Weights of a small GPT-style language model, trained from scratch on English Wikipedia.
Training: a variant of Muon for these matrices, 214M tokens.
MLP neurons of a small language model. Each row is named by its layer, matrix (gate and up: input weights) and neuron, and shows model dimensions 80-207. Each number is 128 + 32 x the weight over its row's rms, rounded and kept within 0 to 255. A neuron's up and down rows have the sign that makes its largest values positive.
After each neuron's rows, "fires in" lists the words (lower case) most often at its 100 highest values on Wikipedia text that the model never trained on. A number after a token or word is its count.

L5.gate373 [101 116  97 101 132 104  89  78 117 161 106 179 107 106 151 198 137 134 113 158 116 164 119  60  74 130 179 135 150 135 120 127  86 174 138  52 197 141 173  86 107 116 146 108 117 175 100  96  86 123 121  72  59 125  75 127 123 102 123 131 148 109 156 138 114  90 145  94 104 133 124 114 170 136 141 157 166 110  66 176 117 159 164 133 118 165 148 142 103 151 108  90  86 133 137 146 153 151 163 105 157 134 169 137 152 114  91  86 156 192 130 126  82 169 168 114 136  90 124 114 120 109  52 144  18  67  85 168]
L5.up373 [106 152 162 113 136 109  51 103 123 166 102 108 206  78 122  81  81 186 150 167 111 139 141  72 103 170 150  93 123 149 132 110 135 153  86 191 196 148 140 122 140 105 116 113 109 126 140 127 131  84  84  87  50  82  83 131 121 177 178 140 124 163 102 174 112  84 142 117 137 193 182 143 149 104 165 125 161 112 130 118 104 111 148 126 154 102 138  76 168  97 114 153 114 200  87 147 151 143 150 153 151 124 134 114 139 120 143 131 156 116 179 149 110 109  89 125 146 112 136 116  81 114  86  83 103 174  73 127]
fires in: "to" 42, "in" 36, "per" 5

L5.gate198 [112 112 155 130 112 103 154 103 141 118  99 105 135 119 122 157 158 136  93 121 123  59 121 104 125 105 129 112 159 151 151 104 169 126 135 206 102  77 155 174 149 192 145 141 155 141  94 151  48 108  93 151 112 121 190 102 152 123 104 128  89 137 156  89 165 159  44 150 146 130 149  69 210 160 125 101 129 144 159 121 195  78 149 139  46 108  63  94 140 152 134 101 115 129 181 188 154 107 161 168 157 141 120 146  39 119 163  94 109 144 123 156 157 167 115 171  74 126 124 166 182 149 136 111 116 131 120  84]
L5.up198 [108 180 117 148 112 168  93 138 108 130  90  98 163 175  76 134 127 167 165 128  94 106 146 143 111  90 155  98 163 136 109 126 147 131 160 132 151  87 142 147  90 136 101 113 191  70  70 146 141 179 138 101 150 151 138 103 147 105  68 135 125 175 186  99 122 139  81 149 128 162 136 113 151  86 169 108 167 141 195 107  75 118 101 140 105  90 103 123 118 168 110 118  91 123 130  47 122 150 130 171 102 144 103 161 115 150  68 126  96 153 122  80  88  89 155 144 118 135 158 153 135 102  81 109 117 112 112  99]
fires in: "of" 48, "was" 14, "is" 11, "as" 7, "to" 6, "in" 6

L3.gate78 [151 122 127 140  92 113 119 151 139 117  93 134 116 100 100 133 126 127  86 163 144  51 119 122  85  88 110 155 153 128 163 116 155 128  91  55 155 154 143  93 154 108 110 120 136 170 163 146 129  66 166 172 121 118 106  90 124  80  98 212 121 129 130 144  86 136 158 143 134 135 155 114  73 109 134 131 119  84 147 142  99 156 123 183 123 130 162  88 113 150  69 160  79 110  68 133 170 130 160 149 170  70 175 144  73 170 113  92  83 134 109  90 113 133 157 131 109 159  89 111 154 127 122  97  95  90 124 186]
L3.up78 [124 162 154 122 166 188 195 148 144  96 141  94 144 136  93  85 119 137 134 131 113 102 105 104  81 108 146  90 119 145 143 137 127  83 136 161 112 114  89 124  93  95  73  91 164 140  51 118 167  93 141 101 159 186 117 195 104 136 117 176  75 143 123 126 108 120 154  74  95  88 157 118 177 179 113  79 165  93 126 130 131 134 123  63 159 145  69 172 129 135 138 144 143 143 117 145 130 170 135  69 166 128 151 136 145 191  46 125  99 148 152 118 108 110 158 107  88 151 131  97 147 165 133 131 136 186 147 135]
fires in: "on" 46, "born" 16, "near" 11

L6.gate125 [ 82 105 132 130 134  92 117 120 102 179 110  71 166 119  75  82 101 199 131 110  73 151 102 105 131 152 144 123 133 161  86 149 132  98  74  79 139 143 119 140 160 159  77 112 116 142 132  89 185 111 145  94 139 141 157 214 119 150  94 161 131 122  77  90  85 125  48 174 105 125 141 134 129  93 119  74 106  98 132  98 140 122  51 134 169 130  61 115 165 126 119 180 170 109 167 110 146 165 105 146  87 116 115 135 131 214 104 118 141  89 115  82 125 120 134  57  84 114 145 138 117  72 117 147 115 189 123 115]
L6.up125 [130  96 198 116 135  55 164  99 158 138  78 129 115 141 164 142 171 117  73 193 134 192 124 139 128 121 149 101 147 143 128 183  97 124 112 100 167 185 110 126  23  97 121  94 133 167  78  73 186 126 147 109  91 120  77 156 105  86 125 208 120 149 138 102 120 117  77 121  65 101 151 150 139 132 102 126 134 115  97  71  51 147  87 158 150 140  59 119 148 125  86 183 158 132 144 165  87 119  99 159 105 129 193  88 111 201 144 105 153 130 155 107 151 131 115 104 100 120 141 106  87 109 122 135 177 141  95  51]
fires in: "as" 26, "of" 18, "the" 14, "to" 8, "became" 6, "a" 5

L3.gate327 [152 137 132 147 124 114 167 161 142 110  89 108 108 111 123 110 154 115 129 121 185 113 105 102 112 107 145 117 144 113  92 172 119  85 109  31 108  86 153 145 109 150  97 140 100 169 142 151 128  86 107 119 102 102  81 132 150 130 115 134 107 120  99 132 107 132 186  87  66 110 142 121 132 114  94 126 100  89  75 120 115 252 142  74 135 128 181 159 121 173  51  66 138 121 117 148 119 152  92 148 154 105 152 143 130  92 172 106  55 138 133 168 102 117 118 147 134 113 144 106 164  79 119 109 166 142 128 130]
L3.up327 [155 127 129 199 141  91 135 134  92 151  76 112 137  80 162 118 138 127 188  68 149 113 116 154 132 114 145 120 103 131 111  79 133 161 133  88 135 103 138 161 124  85 143  96 123 137 156 143 126 117 143  89 122 102 100 125  95  22 141 149  89 135 140  79 108 171  98 139  99  80 107 111 132 131 107  56 137  94 105 159 128 107  72 145 159 151 184 156 138 135 127 102  83 105 152  86 146 133 203 136 116 121 179 108 102 203 158 172 187 179 138 123 104 155 121 100 114 100 140 136 173  43  78  87 109 153  76 106]
fires in: "of" 16, "near" 13, "off" 8, "central" 7, "outside" 7

L3.gate613 [102 162 126  85 125 167 175 154  88 126  78 104  80  79  90 143 137 139 106 184 118  79 116 109 130  76 118 115 102 117 139 151 111  98 130 173 119 104 134 115  97 119 115 122 181 116 168 128 148 137  84 168 153  97 181 135 126 123 172 177 137 102 158  84 121 146 129 174 175 145 183  96 139 177 182 208 114 119 136 128  88 104 125 139 141 172 173 129 135  89 143 101 194 147 125  79 162 173  93  89 137 131 123 131 100 149 128 163 112 103 158 111 126 169 103 138 134 166 135 146 144 112 113 141 133 113 184 171]
L3.up613 [110 123 134 126  94  70  55 130 103 116  71 117 133 162 100 140 133 152 125 125 109 137 118 131 150 186  83 147 165 167 116 151 128 128 155 130  79 138 160 162 159 122 102 175 136  91 103 122 128 127 151 111 138 140 104  86  92 116 112 104  92 185 127 140 118 170  87 143 189  71 145 129  86  97 187 123 180 145 157 135 109  74 104 147  56  90  89 142 153 142  80 129 100 125 146 111 148 159 138 213  76 107 114 137 171 135 116  97 130 122 151  97 175 184 163 195 143 181 109 133 173 179 145 175 164 153  83 103]
fires in: "rochdale" 32, "as" 13, "well" 6

L4.gate400 [141 117 132 118 136  92 139 102 158  87 133 116 145 160 133  79  95 165 159 158 131 119  98 139 180 170 103  90 109 121  84 101 125 154 177  58 115 158 183 120 167 148  63 113 101 194 154 109 148 141 130 114 166 118 102 109 102 105 122 147 142 117 132 176 160  78  78  82  68 117 175 120 140 141  97 157 109 129 116 167 183 125  84 126 121  84 173 150 119 115 162  87 152 131  82 138 107  94 143 107 163  82 111 168  86 154 187 141  73 122 132  95 130 105  83 139  90 116 136 171 138 104 128  88  96 142 121 113]
L4.up400 [136 124 174 107 130 112 119 157  96 114 136 175 136 123  86 136 127 124 166 142  94 107  62  68 206 122 154 107 152 131 144 184 150 171 129  97  95 148 171 124  60 119 116 139  98 111 112 168 128 138 150 105  69 136 113 154 147  61 147 154 136 133 158  96 183  62 210  73  98 125  74 173 128 183 101 144 142 202  81 103  94  91 112 114 144 134  55 187  89 166 117 118 136 116 150 122 146 116 131 148 104 146 141 137 102 171  96 134 140 112 199 101 141 162 125 111 103 121 185 166 135 111 114 130 194 148 134 156]
fires in: "to" 36, "as" 22, "into" 12, "of" 8, "with" 7, "from" 6

L4.gate688 [135  98 146  88 150  75 111 142  94 179 131 180 127 127 139 126 117 142  96 128 111 180 141  88 159 185 142 133 159 156 140 107 166 151 115 124 159 153 125 109 110 175 139 123 159 141 113 151 111 166  83 113  82 168  43 114 127 114 154 110 108 165 110  74 145 132 148 105  80  98 139 134 171 156  52 171 103  93  90 106  89 136 130 168 122 167 127  93 115  91  99  96 117 123  91 171 171 147 153  82 101 129 145 148 187 109 170 139 155  91 109 191 132 103 133 120 129 144 195 127 139 126 110 118  83  95  78  59]
L4.up688 [154  97 110  99 128 152 172 150 164  92 136 171  98  79 125  84  51 184  72  93  71 156 128 108 121 113 135 207 174 175 136 154 171 177  79 124 147 169  66 130 134 138  88  86  76  83 163 147 113 104 151 117  90 151  89 120 101 126 124 163 129 160  87 122 136 105  74 122 134  80 184  66 134 124 128  57  81  77  69 169 117 134 127 190 135 128 171 108 130 101 130 152  94 138 112 156 147 171  97 130 135 113 169 124 174 102 152  92 113 128 163 144 118 112 128 155  86  72 159 163 159  41  88  90 134 136 141 131]
fires in: "well" 22, "city" 11, "league" 11, "to" 11, "country" 7, "world" 6

L3.gate252 [168 151  79 100 116  83 141 106  41 114  99 163 173 153  93 149 172 180 132 147 106 113 131 136 120 151 146 110  47 143 102 175  94 155 141 166 120 154 102 153 104 197 127 136 142 158 103 132 161  99 136 113  97 114 131 149  80 160 165  98 144  86 128 152 174 216 144 135 134 112 140 138 108 122 141 148  84 159 145 143 158 125 140 115 176 110 135 209 152 122 117 157  98  40 169  92  85 167 174  74 146 188 117 141 210 130 127 150  98 143 114 120 128 119  93 192 137 144 112 181 117 136  58 116 117 113  95  93]
L3.up252 [114 159 166 158 109  83  99 122 154  82 149  91 120  88 152  82 146 149  57 155 138 104  98 106 137 120 127 142 147 124 132 158 181 130 123 129  96 186 158 134 109 186 130 168 108 121  60  98 100 168 110 141 140 129 176  99 110 139 153 176 115 156 108 105  71  93 130 171 121 130 176 112 110  99 118 183 149  84  96 125 133 185  67 129 143  83 144  34 100  96 145  86  86 118 113 119  64 131  98 175 137 112 124 125  99 143 201 123 149  65 132 147 131  92 146  93 108 124 104 132  86 139 134 160 109 147 114 198]
fires in: "to" 23, "than" 20, "or" 11

L4.gate498 [165  77 144 127  82 173 147 125 142 109 114 140 158  61 144 165 131  95 165 141 154 140 150 116 100 116 170 120  78  80 128  95 117 123 111  81 126 138 166 123 114 100 114 153  93 154 136  90 106 162 181 178 123 171 105 163 105 124 107  84 138 132 127 163 167 129 135 137 188 199 165 148 106 177 111 101  74  89 127 150 173 180 122  75  99 111 109 177 152 101 148 202  94  87 138 110 109  81 104 161 131  75 120 134  90 122 183 168 108 108 142 124 143  88 105 156  97 123 157 191 159 133 157 111 127 168 216 179]
L4.up498 [170 147 115 140 126  86  93 108 126  90 104 153 109 165 154 120  92 128 113  86 152 138  63 129 130  98 117 104 100  55  71  88  99 101 171  73 124 151 162 146 183  82  48  91  85 147 178 164  91 125  71 116 120 123  94  89 135 144 163  96 118 170 150  95 129 161  76 125 187 162 163 102 183  98 115 161 147 129 126 141 113 122 102 152 155 118 119  61 135 146 100 164 128 143 130 120 141 104 176 152 153 175 146 126 108  89 115 106 100  67 152 101 136 132 124 101 126 121 147  58 132  94 210 135 108 156 169 160]
fires in: "one" 56, "while" 17, "as" 8, "two" 5, "with" 4

L5.gate544 [113 122 130 142  44 128 151 119 127 105 196 146  84  88 186 210  93 133 146 127 131  47  97  99 103  90 122 142 140 165 151 120  88 130 114 177 159 142 198 132 143 100 119 150 154 101 123  64 130  74 190 144 155 111 169 108  95 162 210 128 132 121  90 134 137 208 142 117 182 153 115 112 121 127 110 173  89 176 135 107 128 106 110 124 155 108 127 125 123 140 141 138 151 129 142 180 137 156 151 135 102 139 114  99 112 109 116 154 118  89 134  38 154 100 180 132 105  67 122 116  94 111 120 108 153 192 182 101]
L5.up544 [123 133 138 106  99 106  84 208  77 153 167 124  59 119 180 147 105  76 104 129 144  77  95 122 149  95 108 142 169 114 111  73 125 126 108 158 113 113 185  61 130 142  90 122 129 121 155  62 139 113 147 130  41 167 174 129  85  81 192 122 104 164 106 127  79 158 154 141 128 111 101 132 139 103 133 117  95 105 163 110 148  88 100 124 147 110 112 120 159 124 170 142 127 161 147 190 134 164 142 199  82 131 135 147 119 143 192  91 121 121 140 116  93 106 129  91 121  86 154  96  42 143  93 107 168 144 165 179]
fires in: "as" 76, "than" 10

L5.gate508 [ 83 139 165 148  32  79 141  94 148 128 115 140 142 130 120  86 111 113  44 136 138 170 164 144  68  40 119 157  85 107 115  65 150 180 188 149 145 164 136 127  65 159 153  74 127 131 129 162  81 114 196 116  85 110 111 119  80 116  84 118 193 179 116 148 182 132 138 115  90 126 115  92 133 145  97 162 126  85 118 122 103 150 131 109 156 154 144 134 174 135 112 131 169 114 143 125 152 153  99 143 123  90 153 102 161 127 121 130 114  90 109 102 138 103 178 150 133 147 117 107 148 112 123  87  65 155 130 108]
L5.up508 [171 194 174  99 130 100 166 147 144 126  82 153 117 152 122 111 133 104  75 124 144 132 113 116 150  94 155 129  90 153 131 125 138 142  90 115 142 106 133  61  70 106 183 119 116 177 166  89 112 150  94 133 122 159 121  93 135 118  95 139 210 183 110  87 129 144 123 107  95 123 138 101 208 204 158 173 148 112 165 190 131 150 181 136 164 100 107 123 191 161  93 128 157 144 164  93 169 137  93 121 159  92 143 105 173 115 136 119 153  77  83 166 109 140 199 143 131 132 137 134 153 111 131  65 105 180  34 129]
fires in: "of" 51, "at" 19, "in" 14, "on" 7, "built" 4